Weights of a small GPT-style language model, trained from scratch on English Wikipedia: rotary positions, 3832 steps.
MLP neurons of a small language model. Each row is named by its layer, matrix (gate and up: input weights; down: output weights) and neuron, and shows model dimensions 0-127. Each number is 200 + 40 x the weight over its row's rms, rounded and kept within 0 to 999. A neuron's up and down rows have the sign that makes its largest values positive.
After each neuron's rows, "fires on" lists the tokens most often at its 100 highest values on Wikipedia text that the model never trained on.

L3.gate269,170,269,159,141,207,240,238,236,194,214,256,212,136,172,201,222,161,230,213,210,194,205,173,206,174,193,194,177,253,193,176,188,191,216,281,156,185,174,274,239,167,230,148,210,246,192,131,207,222,69,187,163,161,175,229,149,170,260,228,188,176,229,181,274,250,225,153,218,180,220,250,149,239,268,236,172,171,201,238,133,235,155,220,213,177,247,153,124,206,181,191,209,194,189,186,203,170,140,184,182,317,208,178,244,131,244,273,218,136,142,236,141,150,172,209,206,160,173,118,184,257,182,243,222,228,236,138,152
L3.up269,250,181,191,213,236,309,191,242,197,182,274,200,149,200,121,185,218,230,138,176,152,240,169,189,211,200,199,111,258,164,231,235,155,248,278,181,199,166,261,209,190,214,192,166,177,205,99,130,156,156,186,210,145,141,186,158,184,191,181,197,187,247,200,191,201,219,224,244,170,180,244,197,215,194,231,221,211,195,211,167,255,167,210,216,266,176,228,209,247,159,170,186,178,204,215,247,237,144,218,156,316,234,198,244,233,209,224,169,200,217,219,148,173,287,249,230,201,146,209,239,245,206,199,193,183,220,164,148
L3.down269,240,205,134,244,204,181,235,193,183,189,146,257,249,211,215,233,196,260,159,150,197,170,245,175,188,156,194,212,174,185,183,180,209,204,190,160,189,197,205,262,173,195,237,168,167,235,157,185,179,155,262,197,198,158,152,216,189,130,189,301,218,254,190,193,212,196,233,213,176,216,175,210,227,152,157,216,195,230,276,171,298,182,237,249,215,207,170,201,209,159,235,168,216,155,156,188,234,201,169,147,210,182,223,223,220,210,141,194,172,175,205,251,179,283,277,258,191,210,155,244,253,193,215,199,194,209,142,230
fires on: " B", "g", " b", "b", "ig"

L8.gate264,119,185,141,190,187,151,227,199,254,164,242,218,128,85,162,169,163,235,168,248,236,240,194,241,154,172,186,156,208,215,241,165,201,198,220,187,216,248,179,172,234,153,188,183,168,157,167,250,258,259,206,177,199,173,196,157,216,206,179,209,180,115,219,166,166,197,204,204,201,157,231,197,206,184,218,216,192,271,146,123,159,226,229,225,322,210,237,281,197,191,225,215,124,212,172,148,265,167,265,192,217,247,104,178,189,228,177,217,159,162,230,242,216,176,254,186,217,175,198,202,255,187,206,178,183,192,239,243
L8.up264,179,206,227,286,205,243,145,112,243,167,172,219,210,226,203,92,194,192,282,272,155,269,189,194,188,175,134,247,227,179,187,185,211,254,288,257,155,164,245,186,272,154,196,278,248,196,203,208,202,200,250,282,176,214,171,202,205,207,154,241,224,175,222,202,89,258,216,165,218,214,244,228,135,152,224,238,226,192,261,195,237,137,225,181,202,287,255,219,168,214,234,242,247,186,248,118,179,215,233,142,226,120,188,148,226,233,158,184,112,202,210,243,206,246,181,185,200,215,137,231,224,230,213,235,152,268,237,261
L8.down264,178,146,263,278,213,180,175,134,174,185,204,165,202,209,234,170,168,196,153,237,235,162,231,208,156,243,294,220,176,171,127,231,211,258,177,250,184,188,179,196,146,201,196,213,154,186,155,239,145,207,209,245,203,155,148,197,286,137,212,200,226,133,170,128,83,169,195,161,162,216,206,252,183,125,156,171,210,177,191,253,195,259,216,242,229,214,230,222,225,283,213,201,172,200,191,229,167,166,309,202,246,215,230,165,181,213,212,151,165,221,196,196,218,294,190,290,225,207,204,133,172,171,179,176,186,242,234,299
fires on: " New", "h", "le", "b"

L10.gate162,149,241,255,214,212,236,217,267,202,177,219,105,183,211,197,217,126,244,203,180,225,262,192,139,203,198,138,204,258,153,187,224,229,291,198,149,145,218,254,140,175,220,236,159,178,273,147,189,266,199,132,197,219,258,134,157,174,230,256,237,212,229,153,198,185,190,235,202,187,153,151,200,178,149,202,163,149,188,156,110,177,213,193,174,208,134,195,213,175,122,212,271,225,176,149,213,205,205,192,191,206,226,148,191,191,158,215,251,190,239,107,203,251,167,163,259,231,153,160,216,211,228,156,180,217,246,204,198
L10.up162,242,237,170,235,195,156,222,248,155,150,248,197,112,149,195,155,159,189,229,177,204,239,198,187,269,169,205,133,186,142,242,289,214,271,217,143,182,242,189,226,268,167,193,279,189,170,243,157,171,220,124,184,229,227,232,150,210,195,139,255,121,237,151,203,234,173,251,137,200,166,197,202,173,189,155,154,210,197,203,193,197,212,215,207,200,159,142,155,204,250,161,257,113,210,178,200,181,205,288,242,147,225,180,219,211,196,231,141,197,153,171,184,179,237,209,175,187,202,222,160,206,182,221,169,181,227,261,244
L10.down162,206,191,163,199,196,191,215,137,230,247,257,183,205,233,270,200,162,226,203,178,210,155,175,207,233,243,114,232,126,164,208,255,222,175,294,139,145,235,170,218,203,195,225,129,225,176,212,166,255,214,275,169,123,174,105,189,193,249,201,156,178,261,119,125,232,198,245,178,173,143,204,207,179,171,168,233,172,182,148,199,220,264,115,167,233,112,171,201,208,216,249,235,222,161,172,253,122,187,206,199,212,187,237,194,178,186,208,234,135,186,165,254,213,207,221,252,273,165,251,228,176,222,140,169,184,320,212,173
fires on: "ew", "w", "W", " long", "-w", "ow"

L3.gate80,184,237,117,199,179,201,243,167,205,128,258,176,202,280,218,212,160,200,193,260,225,190,195,150,223,198,202,167,171,190,152,180,201,207,164,152,158,205,210,135,182,245,189,249,177,100,207,240,186,230,141,173,240,197,157,135,163,118,260,307,229,216,118,134,215,202,229,222,186,154,230,252,137,196,201,229,211,216,148,182,168,208,134,170,197,203,155,174,210,159,221,157,142,126,253,176,56,236,274,199,220,208,227,246,168,189,176,256,261,203,205,219,251,164,217,294,189,196,273,220,248,184,206,183,164,157,290,219
L3.up80,238,228,197,195,198,216,188,174,158,153,163,189,193,153,172,204,176,176,205,211,178,240,206,181,249,117,227,186,226,209,219,203,250,236,135,219,141,208,191,269,202,188,192,240,241,190,224,162,239,256,173,260,203,235,197,204,200,134,258,231,110,189,176,185,186,202,145,160,138,182,164,182,228,188,219,213,158,149,228,159,183,139,148,237,167,225,175,260,207,170,165,131,214,241,112,260,204,193,147,199,233,148,241,222,175,227,183,175,176,169,205,236,150,187,160,270,156,203,180,267,204,138,246,146,160,230,155,147
L3.down80,273,227,154,200,154,198,224,292,213,251,210,164,155,185,193,214,177,257,184,180,252,200,261,256,245,203,187,172,183,192,219,199,258,245,141,216,98,179,220,192,171,170,104,153,204,197,186,197,191,181,183,253,191,206,123,177,248,156,135,235,150,197,158,182,180,182,284,189,139,150,217,201,174,178,173,169,251,194,96,278,170,144,222,194,207,151,217,197,180,231,213,284,185,170,203,193,137,220,234,164,187,205,147,233,236,203,217,199,156,274,202,160,129,217,192,215,216,189,202,208,257,163,167,203,160,244,231,193
fires on: " World", "w", "ew", "ight", " them"

L10.gate5,260,246,217,201,218,142,304,220,110,199,133,191,189,259,193,168,156,130,153,200,239,238,183,208,161,212,166,149,185,216,217,112,218,224,241,291,268,179,165,166,195,158,164,224,184,194,146,132,188,216,208,239,151,173,266,192,217,244,199,215,254,162,192,171,193,217,239,192,135,222,149,273,169,247,230,193,213,131,201,186,167,154,289,218,182,178,204,226,174,224,276,178,192,238,156,217,249,253,240,164,215,234,153,147,220,155,259,183,185,216,168,181,193,176,252,191,194,245,122,272,254,245,197,192,277,164,156,237
L10.up5,164,218,235,241,250,209,165,187,194,198,201,225,210,279,226,240,223,241,185,165,253,197,158,242,142,227,141,190,209,206,177,109,154,253,169,207,219,109,215,195,194,214,253,190,126,174,227,194,136,163,237,233,186,250,171,251,239,200,140,174,179,175,152,138,167,177,241,156,159,183,212,245,232,173,119,235,272,174,242,133,197,226,221,198,225,220,193,177,196,283,259,264,219,179,208,153,196,229,258,227,153,171,167,199,199,179,250,194,227,206,159,186,154,158,183,228,163,246,139,267,234,205,107,271,211,274,194,176
L10.down5,293,177,267,199,226,176,245,110,182,243,213,196,191,218,237,130,198,191,267,176,157,265,275,225,217,156,177,204,216,204,181,206,283,254,182,295,166,209,127,174,192,206,197,212,123,197,190,146,139,217,266,230,175,185,198,135,252,269,211,203,302,210,270,194,178,117,264,156,181,178,262,190,218,194,212,232,246,155,143,190,210,216,211,223,186,259,240,175,168,228,227,198,210,157,220,247,195,235,155,174,125,217,190,187,148,177,252,115,133,160,215,190,208,298,233,141,149,219,114,221,182,207,222,202,204,211,232,164
fires on: " H", "le", "b"

L4.gate164,219,236,286,191,180,274,144,119,215,97,135,215,208,189,164,171,140,262,202,246,235,232,252,175,246,159,141,161,164,256,208,188,211,181,240,242,195,196,257,181,228,240,193,156,197,124,196,234,233,240,232,222,147,210,157,191,215,203,167,195,223,237,239,210,271,241,192,205,228,170,205,231,199,200,177,223,157,222,228,184,187,141,189,166,201,238,223,189,164,237,223,250,183,197,224,225,206,181,196,202,211,212,185,119,188,174,176,163,248,232,119,207,159,185,171,226,146,198,128,172,208,204,162,161,238,156,227,200
L4.up164,201,217,232,154,236,187,212,194,239,180,141,185,217,262,180,301,158,156,196,154,252,221,149,271,215,150,229,160,147,293,207,224,204,217,177,192,181,158,156,185,174,229,199,141,165,171,241,232,188,246,215,238,251,192,182,300,189,188,179,186,220,185,190,244,261,218,172,217,178,219,115,235,157,176,89,236,211,174,185,154,142,205,189,240,191,165,180,204,255,168,188,151,135,158,250,210,139,205,231,194,204,207,192,251,257,199,220,201,243,206,150,180,129,203,173,164,199,121,174,209,250,229,196,200,236,203,223,214
L4.down164,147,193,242,252,206,174,259,205,233,162,255,199,251,223,116,189,178,219,178,229,234,217,269,193,214,187,222,239,203,243,182,206,199,232,196,160,135,200,153,209,167,198,137,228,267,184,188,240,155,239,153,155,135,203,234,168,274,246,198,200,289,172,187,239,222,210,163,277,240,203,173,142,268,216,132,258,151,193,186,164,226,242,148,182,293,214,172,213,175,246,237,242,245,196,165,254,170,176,213,190,233,176,230,207,210,199,227,170,252,203,166,180,133,116,197,214,196,177,207,181,165,219,153,236,192,175,220,234
fires on: " sw", " sk", " Sw", "ic", " sem"

L3.gate223,144,227,247,196,206,159,161,227,240,166,158,197,119,276,160,137,168,240,191,197,217,193,152,240,227,176,192,154,197,221,208,200,157,258,205,167,239,187,173,207,207,229,262,162,173,183,188,157,247,199,194,140,257,240,181,141,213,196,179,208,214,168,187,178,212,198,226,269,156,161,261,221,255,184,183,178,251,205,226,188,197,140,273,175,143,149,180,199,232,144,223,202,176,204,285,266,89,266,218,251,180,176,169,196,174,214,250,253,131,221,108,200,219,186,231,204,173,178,221,183,190,278,209,174,228,145,270,234
L3.up223,186,202,200,239,172,191,172,193,169,176,177,157,225,199,154,178,203,180,198,167,217,248,151,209,168,224,157,228,238,259,133,266,172,260,165,237,195,178,172,245,222,232,232,205,202,220,166,135,229,257,137,196,244,202,167,236,205,283,163,173,282,231,189,127,212,132,174,214,247,144,252,190,244,203,200,195,194,156,229,198,222,147,201,209,225,214,195,228,278,189,227,118,194,258,210,256,99,161,172,233,246,131,278,184,245,227,225,235,139,200,185,164,235,219,127,234,203,217,205,151,181,186,157,225,219,181,226,211
L3.down223,245,207,195,249,136,226,199,202,180,116,122,186,182,202,152,180,235,235,240,197,229,152,156,215,187,240,195,220,244,230,238,142,178,163,232,249,231,150,212,276,224,270,208,152,212,167,206,157,212,215,201,167,207,257,108,185,142,176,175,242,192,219,112,199,180,226,232,201,139,183,163,161,139,156,194,169,214,170,189,224,176,188,205,227,179,249,196,154,239,204,252,241,227,152,239,294,140,182,230,248,203,192,234,163,287,208,223,214,160,216,162,142,218,197,183,174,209,226,261,224,146,145,147,217,188,193,263,255
fires on: "iv", "av", " Ev", " sm", " ev", " Sm"

L7.gate38,228,166,254,224,207,181,271,250,215,166,252,195,184,156,156,156,223,211,164,200,143,121,254,144,227,173,219,134,207,138,209,217,272,186,232,148,252,177,239,227,269,207,182,180,203,223,119,141,202,200,197,230,140,222,212,154,263,290,128,228,170,255,226,227,211,228,213,208,202,240,227,207,227,238,208,230,157,131,205,184,198,320,169,164,280,217,123,191,197,122,184,150,131,206,205,201,176,188,240,177,152,217,209,175,139,221,170,202,253,204,209,265,213,152,204,220,157,166,168,187,112,208,155,192,146,270,226,200
L7.up38,222,205,225,229,199,201,227,206,250,132,94,211,201,193,202,192,192,239,198,208,163,207,222,220,171,88,218,150,258,193,252,187,266,161,245,221,186,196,227,251,204,216,186,189,214,202,165,162,158,250,177,213,167,134,299,216,224,257,138,244,175,170,235,241,215,238,137,209,153,192,234,223,194,95,188,211,129,131,187,186,209,278,138,217,208,212,195,213,203,173,198,187,187,184,246,267,165,102,223,224,220,176,169,134,131,233,157,231,241,304,231,181,240,247,164,233,210,164,112,246,172,210,234,216,249,274,179,230
L7.down38,213,284,276,145,194,197,230,223,135,232,203,184,158,104,214,160,274,207,184,197,240,185,219,177,145,252,273,171,294,171,237,138,242,149,228,162,189,177,240,241,184,293,213,154,176,225,206,154,205,206,225,213,173,199,217,308,170,188,170,272,219,214,240,161,231,203,160,188,245,215,202,314,171,174,219,135,162,217,207,230,175,240,131,219,232,172,220,206,165,123,262,225,182,145,213,137,163,227,146,224,237,251,264,188,192,236,223,190,183,182,325,208,169,188,218,145,248,197,169,245,135,224,238,129,235,212,192,170
fires on: " had", " have", " having", " has"

L7.gate12,174,129,213,257,269,177,152,224,133,191,255,267,190,140,259,214,144,194,229,183,253,282,221,137,219,188,202,140,177,213,213,168,177,190,193,266,182,224,210,187,243,159,189,186,186,185,206,142,169,246,184,188,239,203,117,187,279,193,190,154,201,173,216,149,107,175,191,249,224,256,180,259,110,307,205,235,198,259,206,213,159,195,192,140,301,218,205,237,277,148,209,125,196,164,207,180,218,204,232,175,194,264,152,235,138,112,164,202,193,232,234,181,161,298,197,186,129,177,191,209,151,169,210,232,202,258,219,233
L7.up12,113,153,140,291,190,230,169,200,135,125,182,202,226,189,192,182,129,222,178,197,258,251,234,176,242,221,234,193,213,221,221,158,152,245,217,302,199,191,240,146,199,266,264,209,197,222,253,232,204,221,206,210,145,172,224,189,175,221,201,187,131,173,199,192,159,274,158,249,245,208,146,235,137,235,162,137,182,214,160,201,215,157,216,189,170,171,250,202,236,192,257,234,218,170,208,260,248,143,135,289,190,258,156,228,228,156,213,157,176,185,226,196,270,226,212,271,201,162,185,186,224,155,220,195,282,164,162,261
L7.down12,173,139,170,197,278,177,215,169,218,173,240,140,165,212,238,172,207,211,238,251,192,156,267,204,227,270,242,242,227,207,186,245,223,150,154,228,119,142,183,211,252,214,214,146,180,205,230,205,139,207,188,118,220,122,250,210,189,229,198,162,210,124,230,88,112,164,167,221,167,167,153,168,237,154,171,185,129,174,242,210,218,201,256,224,286,186,207,257,210,193,278,268,181,200,250,276,187,135,127,143,227,234,306,233,175,203,120,181,202,164,172,183,169,230,223,227,171,192,161,224,132,239,195,179,156,244,237,227
fires on: " s", "at", " Four"

L3.gate42,232,202,179,172,154,181,252,221,258,156,202,245,205,164,280,174,179,201,222,163,250,214,173,174,304,177,125,156,144,191,171,180,209,225,130,205,179,277,190,184,189,185,141,178,201,214,152,216,160,200,185,259,239,177,156,171,243,175,197,228,240,181,185,254,286,253,259,205,219,164,197,172,191,158,223,192,209,198,215,157,218,178,202,220,219,164,236,193,185,259,160,248,245,287,194,241,149,157,241,141,151,201,271,94,211,158,247,155,178,224,133,192,148,245,170,264,216,229,198,244,251,217,114,216,261,180,223,214
L3.up42,240,155,239,157,208,244,152,92,178,221,224,134,225,218,175,235,202,148,170,254,195,279,186,252,208,262,218,164,184,240,277,176,179,147,160,205,223,244,216,227,276,217,217,173,190,134,186,199,170,289,284,204,266,149,215,184,259,163,231,187,199,153,222,164,154,166,182,190,257,215,211,183,180,199,148,233,240,250,223,127,194,246,213,165,195,230,286,197,266,191,217,166,236,132,191,182,202,175,233,179,172,264,202,93,193,163,180,145,178,217,190,245,187,223,199,207,187,202,207,196,223,146,156,218,231,186,251,247
L3.down42,239,225,256,208,189,224,287,206,210,176,197,192,258,193,184,203,126,222,246,285,234,196,188,217,222,219,175,223,156,188,203,162,159,147,214,214,197,201,164,162,159,176,155,171,232,141,211,253,205,296,172,178,189,215,212,124,197,181,237,223,190,210,192,257,186,179,155,216,197,173,214,195,249,225,196,226,187,163,150,180,156,251,225,193,209,183,161,246,265,282,229,232,276,170,234,202,208,124,226,195,228,150,239,203,186,247,223,179,208,243,172,173,166,192,167,229,188,197,177,189,254,184,136,178,151,166,193,204
fires on: " sw", " gu", " Qu", " sem"

L4.gate154,201,220,191,188,183,137,135,170,146,196,210,226,167,216,169,142,157,238,271,168,210,239,290,170,229,197,148,160,242,289,232,116,200,125,235,141,206,234,223,257,225,170,231,181,193,146,210,219,256,229,231,196,178,203,242,227,228,194,267,206,164,201,167,251,215,195,170,129,144,201,283,302,168,217,211,214,149,179,220,213,188,181,237,232,218,253,232,187,235,156,216,194,183,248,229,207,197,154,135,208,132,206,183,196,144,183,265,198,216,169,234,193,204,214,198,245,125,186,217,190,244,202,175,214,203,167,180,271
L4.up154,191,229,179,184,229,224,197,223,188,191,311,295,217,193,162,169,116,241,140,200,202,205,284,232,146,253,190,192,266,194,233,161,193,138,200,202,268,155,233,219,121,224,212,176,199,195,255,294,167,165,185,115,215,148,218,206,199,108,213,235,213,260,186,195,188,278,189,137,192,221,213,272,216,218,160,185,200,259,227,256,286,159,143,219,265,222,252,135,260,138,186,239,216,198,175,146,260,183,156,232,220,228,203,286,209,221,201,173,195,177,216,139,155,223,218,162,200,155,233,181,245,236,161,164,238,133,211,165
L4.down154,219,220,130,225,164,198,210,199,128,205,141,180,205,198,242,137,203,270,157,191,177,157,169,281,192,211,195,135,193,258,238,185,239,176,183,157,259,154,241,229,194,235,178,187,147,188,209,248,111,159,212,129,233,184,159,223,165,208,201,260,189,228,208,127,155,234,188,215,183,156,145,276,209,212,225,265,191,281,199,229,265,164,173,156,258,230,205,217,201,200,189,217,223,166,191,147,181,157,156,252,183,189,242,197,182,189,195,149,160,148,191,252,200,245,223,217,165,164,241,245,218,187,215,185,198,185,145,132
fires on: " B", " U", " court", "b", "ur"

L8.gate246,223,201,213,155,123,126,172,262,189,152,197,251,186,186,179,163,203,285,185,157,222,236,185,187,196,203,194,179,146,235,256,199,269,246,209,136,173,199,237,210,180,123,182,231,180,227,120,163,213,194,177,219,150,164,254,257,190,212,197,228,169,208,133,274,183,247,239,229,163,195,188,200,153,156,219,188,168,160,160,216,267,259,92,226,180,233,163,238,210,250,145,196,159,150,258,136,210,277,240,163,154,195,227,201,145,254,199,267,250,205,270,200,287,241,182,175,205,179,148,239,180,171,217,182,240,267,282,226
L8.up246,278,195,225,196,214,136,266,218,249,178,182,181,169,144,180,195,177,200,250,223,264,174,257,148,211,204,247,181,299,176,193,157,212,226,208,201,195,233,211,200,275,259,126,213,286,236,232,190,209,176,259,194,232,132,214,199,181,260,127,222,197,228,263,176,210,248,126,94,174,230,231,178,183,226,177,158,142,129,110,256,183,276,206,192,165,195,182,181,234,146,192,245,210,163,207,265,158,148,151,198,178,271,231,193,151,210,192,176,222,146,285,200,202,155,242,192,219,202,212,263,145,199,213,135,172,203,146,238
L8.down246,205,183,245,159,175,137,174,253,209,157,146,251,167,136,222,166,117,211,169,193,203,132,172,151,193,154,252,189,235,202,187,173,312,164,159,133,245,148,242,236,168,162,217,148,166,228,275,197,272,248,164,129,137,185,231,263,197,227,174,172,259,281,243,177,262,229,207,191,195,254,205,223,154,226,273,157,180,175,155,263,215,223,175,218,259,170,174,153,176,187,236,193,201,169,225,182,225,193,200,198,229,198,247,160,237,217,181,265,249,209,210,164,207,203,208,207,185,170,171,262,213,206,182,170,212,192,174,231
fires on: " had", " has", " have"

L10.gate53,239,202,205,255,335,238,119,203,294,166,249,187,246,183,128,208,201,195,149,202,272,216,203,142,230,124,194,192,176,216,218,151,205,237,154,274,239,202,179,167,159,233,183,158,172,210,158,103,208,147,224,141,283,237,109,186,217,240,280,134,212,210,156,166,224,227,203,183,226,248,183,270,202,196,159,166,209,184,146,208,218,159,243,189,200,196,172,164,169,183,148,171,218,159,221,207,139,121,215,228,222,235,189,220,210,233,229,224,232,176,272,118,175,209,169,157,176,190,130,222,245,305,193,137,210,206,193,244
L10.up53,252,176,196,236,191,124,194,197,129,172,205,181,117,156,169,252,183,200,258,306,195,245,174,209,237,155,193,161,174,154,264,160,217,286,133,163,155,219,192,178,253,251,206,209,229,184,186,238,205,201,174,182,240,244,199,214,199,287,149,162,215,202,214,202,219,221,241,144,184,199,106,206,196,187,168,156,258,174,249,267,208,148,252,238,275,147,205,226,166,200,224,316,184,167,190,206,167,140,237,230,248,179,188,227,182,205,223,228,168,248,162,172,223,186,247,243,199,194,117,239,196,132,213,142,196,213,226,179
L10.down53,147,237,227,199,192,188,163,119,159,146,206,213,123,185,191,137,218,192,162,232,194,207,132,186,264,230,188,188,210,173,195,201,242,206,202,182,188,220,218,196,164,214,129,228,260,188,190,249,275,220,197,251,188,181,216,137,280,189,233,163,252,214,189,137,234,200,187,183,178,190,165,230,164,217,226,269,245,197,184,150,84,210,237,226,241,226,139,250,218,148,165,277,138,211,255,154,222,190,199,199,210,200,184,250,240,263,186,158,228,260,248,209,173,215,234,262,115,210,210,182,276,181,164,173,167,136,199,145
fires on: " W", "w", "h", "W", " sm"

L2.gate162,216,212,161,216,204,183,140,240,233,170,127,201,155,198,175,217,211,182,194,200,189,179,228,239,137,224,195,196,182,204,217,172,113,206,257,227,245,210,153,231,197,244,186,210,247,280,199,176,196,145,210,157,144,239,249,232,162,178,223,164,157,202,137,164,275,200,140,203,230,221,257,283,281,151,255,134,132,214,199,268,242,158,171,132,206,184,220,198,208,222,289,253,267,199,229,170,176,201,251,258,160,169,277,250,217,171,235,156,172,246,189,248,185,222,230,186,168,229,157,100,229,176,152,126,241,214,202,195
L2.up162,213,184,191,212,220,210,227,236,149,233,204,235,154,196,204,182,215,193,244,236,101,232,209,221,217,168,148,179,194,229,200,185,177,240,186,173,213,242,201,181,250,281,157,196,178,209,268,188,276,183,194,199,212,210,221,256,193,225,173,194,233,177,159,133,327,95,191,194,212,147,199,155,138,276,176,244,195,195,140,203,216,224,205,209,150,201,212,196,262,165,249,251,244,191,215,181,163,169,225,273,224,251,274,207,175,160,238,260,100,186,244,155,186,180,226,185,174,139,224,179,161,173,202,180,266,178,234,218
L2.down162,216,131,134,194,223,190,283,135,205,159,192,213,209,201,229,153,221,210,250,245,130,246,189,243,174,177,176,244,268,245,180,145,132,217,254,192,164,264,208,272,122,208,127,202,209,172,196,143,238,148,185,174,252,192,149,206,172,234,166,182,220,220,182,229,300,144,198,190,228,218,246,248,214,194,152,176,243,188,233,295,152,244,186,180,170,189,207,172,266,283,156,238,203,224,211,164,214,159,137,312,170,248,204,238,206,151,262,185,142,128,188,179,178,217,185,193,248,175,165,247,264,197,235,148,161,119,212,239
fires on: " made", " Ev", " inv", " ev", " caused"

L2.gate19,204,70,247,263,217,192,230,166,177,175,172,210,273,155,184,192,204,144,251,196,208,229,148,209,149,210,243,139,180,208,181,256,228,136,235,165,231,245,151,192,225,152,186,200,181,177,199,203,134,257,170,230,234,200,118,154,147,176,217,177,231,197,211,195,203,228,190,224,188,208,230,206,174,201,235,174,211,193,203,202,238,172,113,249,265,248,164,234,266,128,180,275,252,211,255,178,127,128,194,148,211,215,160,241,240,87,273,155,197,175,156,212,156,217,199,194,302,201,206,243,213,236,227,269,211,267,242,243
L2.up19,180,138,200,311,210,223,182,186,97,267,175,187,207,269,158,161,218,223,201,174,235,243,213,171,143,173,166,198,149,161,153,262,221,207,234,244,232,136,189,231,253,205,234,230,223,247,246,195,155,189,248,199,200,224,176,159,168,253,260,206,194,137,183,231,260,232,206,206,272,189,231,158,224,221,138,181,215,199,196,215,171,188,221,215,170,235,88,185,206,154,270,280,192,231,268,194,153,228,212,246,247,166,191,278,245,177,209,199,194,159,174,192,149,144,200,185,251,183,176,230,221,195,211,201,199,241,94,222
L2.down19,257,213,231,160,222,112,164,233,209,162,162,262,207,201,256,255,223,139,150,178,195,190,112,278,249,186,128,201,166,185,173,110,174,199,130,147,231,117,179,227,200,173,119,204,223,302,265,151,210,156,167,251,169,185,226,184,219,158,201,144,176,239,256,163,244,204,147,243,204,183,163,214,244,138,159,206,271,269,191,159,177,215,187,226,194,184,128,204,206,210,219,182,184,181,178,166,188,189,159,259,242,128,208,218,197,223,227,329,215,245,241,282,248,165,138,204,230,141,222,225,172,223,207,221,229,168,219,230
fires on: " ", " add", " use"

L8.gate197,236,175,177,148,227,250,185,199,173,157,246,197,158,179,105,170,267,282,179,196,201,201,198,188,137,264,136,182,147,229,249,268,266,209,240,207,213,245,204,103,212,150,260,274,179,109,240,177,278,257,159,187,157,226,168,169,177,217,268,213,217,174,205,159,171,187,209,147,211,245,284,191,172,199,164,159,239,201,193,183,181,239,253,165,166,138,120,184,222,269,183,210,218,168,196,168,199,159,234,257,169,277,276,201,248,235,190,164,189,195,148,182,200,284,262,216,290,139,213,206,158,171,146,145,189,168,261,156
L8.up197,200,211,170,211,235,250,202,252,187,213,235,182,245,178,157,159,244,208,187,186,215,185,218,212,184,221,193,174,187,161,247,270,224,237,255,140,191,166,269,251,230,204,210,274,203,169,165,145,265,217,200,214,191,115,180,221,211,249,216,256,235,188,214,166,220,272,177,194,137,240,170,247,234,239,140,159,208,237,193,241,210,161,257,245,268,230,244,175,167,234,224,201,138,114,206,199,219,165,268,166,200,290,184,205,223,205,215,273,190,72,167,176,180,194,229,184,184,183,141,128,187,270,220,218,131,148,191,198
L8.down197,225,172,162,183,207,238,129,205,182,204,250,197,188,217,191,227,126,203,207,136,232,232,171,236,233,214,177,251,127,181,205,264,233,211,201,199,269,176,278,213,251,190,155,209,186,193,267,187,213,237,169,198,125,191,154,210,194,255,178,272,171,227,115,219,223,216,179,240,233,94,175,237,296,183,184,214,222,165,241,176,248,170,135,240,185,255,194,223,163,201,170,233,151,118,192,182,185,256,240,165,237,242,198,285,165,273,174,186,193,265,137,211,215,205,305,265,253,199,239,247,193,146,278,135,150,202,187,221
fires on: " and", "K", "w", "0", "ew"

L2.gate92,203,184,179,305,164,168,138,163,103,186,208,197,187,147,242,218,216,177,208,240,239,197,235,175,257,178,235,155,193,200,153,145,228,282,170,204,106,195,247,230,176,124,239,177,160,225,215,182,183,259,243,135,180,263,95,217,256,274,210,200,148,183,209,155,239,140,227,166,149,262,166,230,180,194,220,178,199,259,183,274,177,248,206,196,196,211,192,151,245,135,210,229,174,288,148,272,165,223,199,212,251,248,216,186,230,156,177,210,197,210,184,190,153,221,259,221,155,182,225,258,219,183,240,210,178,237,181,105
L2.up92,155,156,150,286,132,169,104,176,217,140,219,196,220,162,206,173,242,232,210,222,190,221,237,180,203,242,295,191,199,131,115,180,189,268,221,222,157,228,245,260,176,143,212,150,170,203,245,188,216,178,299,146,209,250,91,294,223,204,181,183,134,131,177,158,210,185,208,241,149,211,142,229,221,179,189,226,185,211,191,272,212,222,220,191,191,159,240,152,280,211,162,252,226,207,166,295,204,229,192,220,171,222,205,192,179,226,160,197,220,204,164,219,190,211,190,203,184,238,194,197,149,178,239,224,196,267,162,151
L2.down92,180,122,227,215,180,254,173,140,224,221,229,232,178,254,242,192,219,215,203,206,165,202,258,264,157,282,239,239,219,238,180,183,232,167,206,255,188,185,239,253,172,243,201,169,258,183,254,164,178,217,226,162,186,206,224,216,237,238,128,132,201,94,167,225,159,256,245,225,210,231,111,232,208,217,193,213,173,251,239,188,182,164,245,113,217,129,207,194,251,153,195,169,188,171,184,217,195,164,145,245,93,181,194,133,185,191,98,228,214,179,233,261,218,235,194,259,170,158,260,250,121,218,225,175,301,200,246,198
fires on: " s"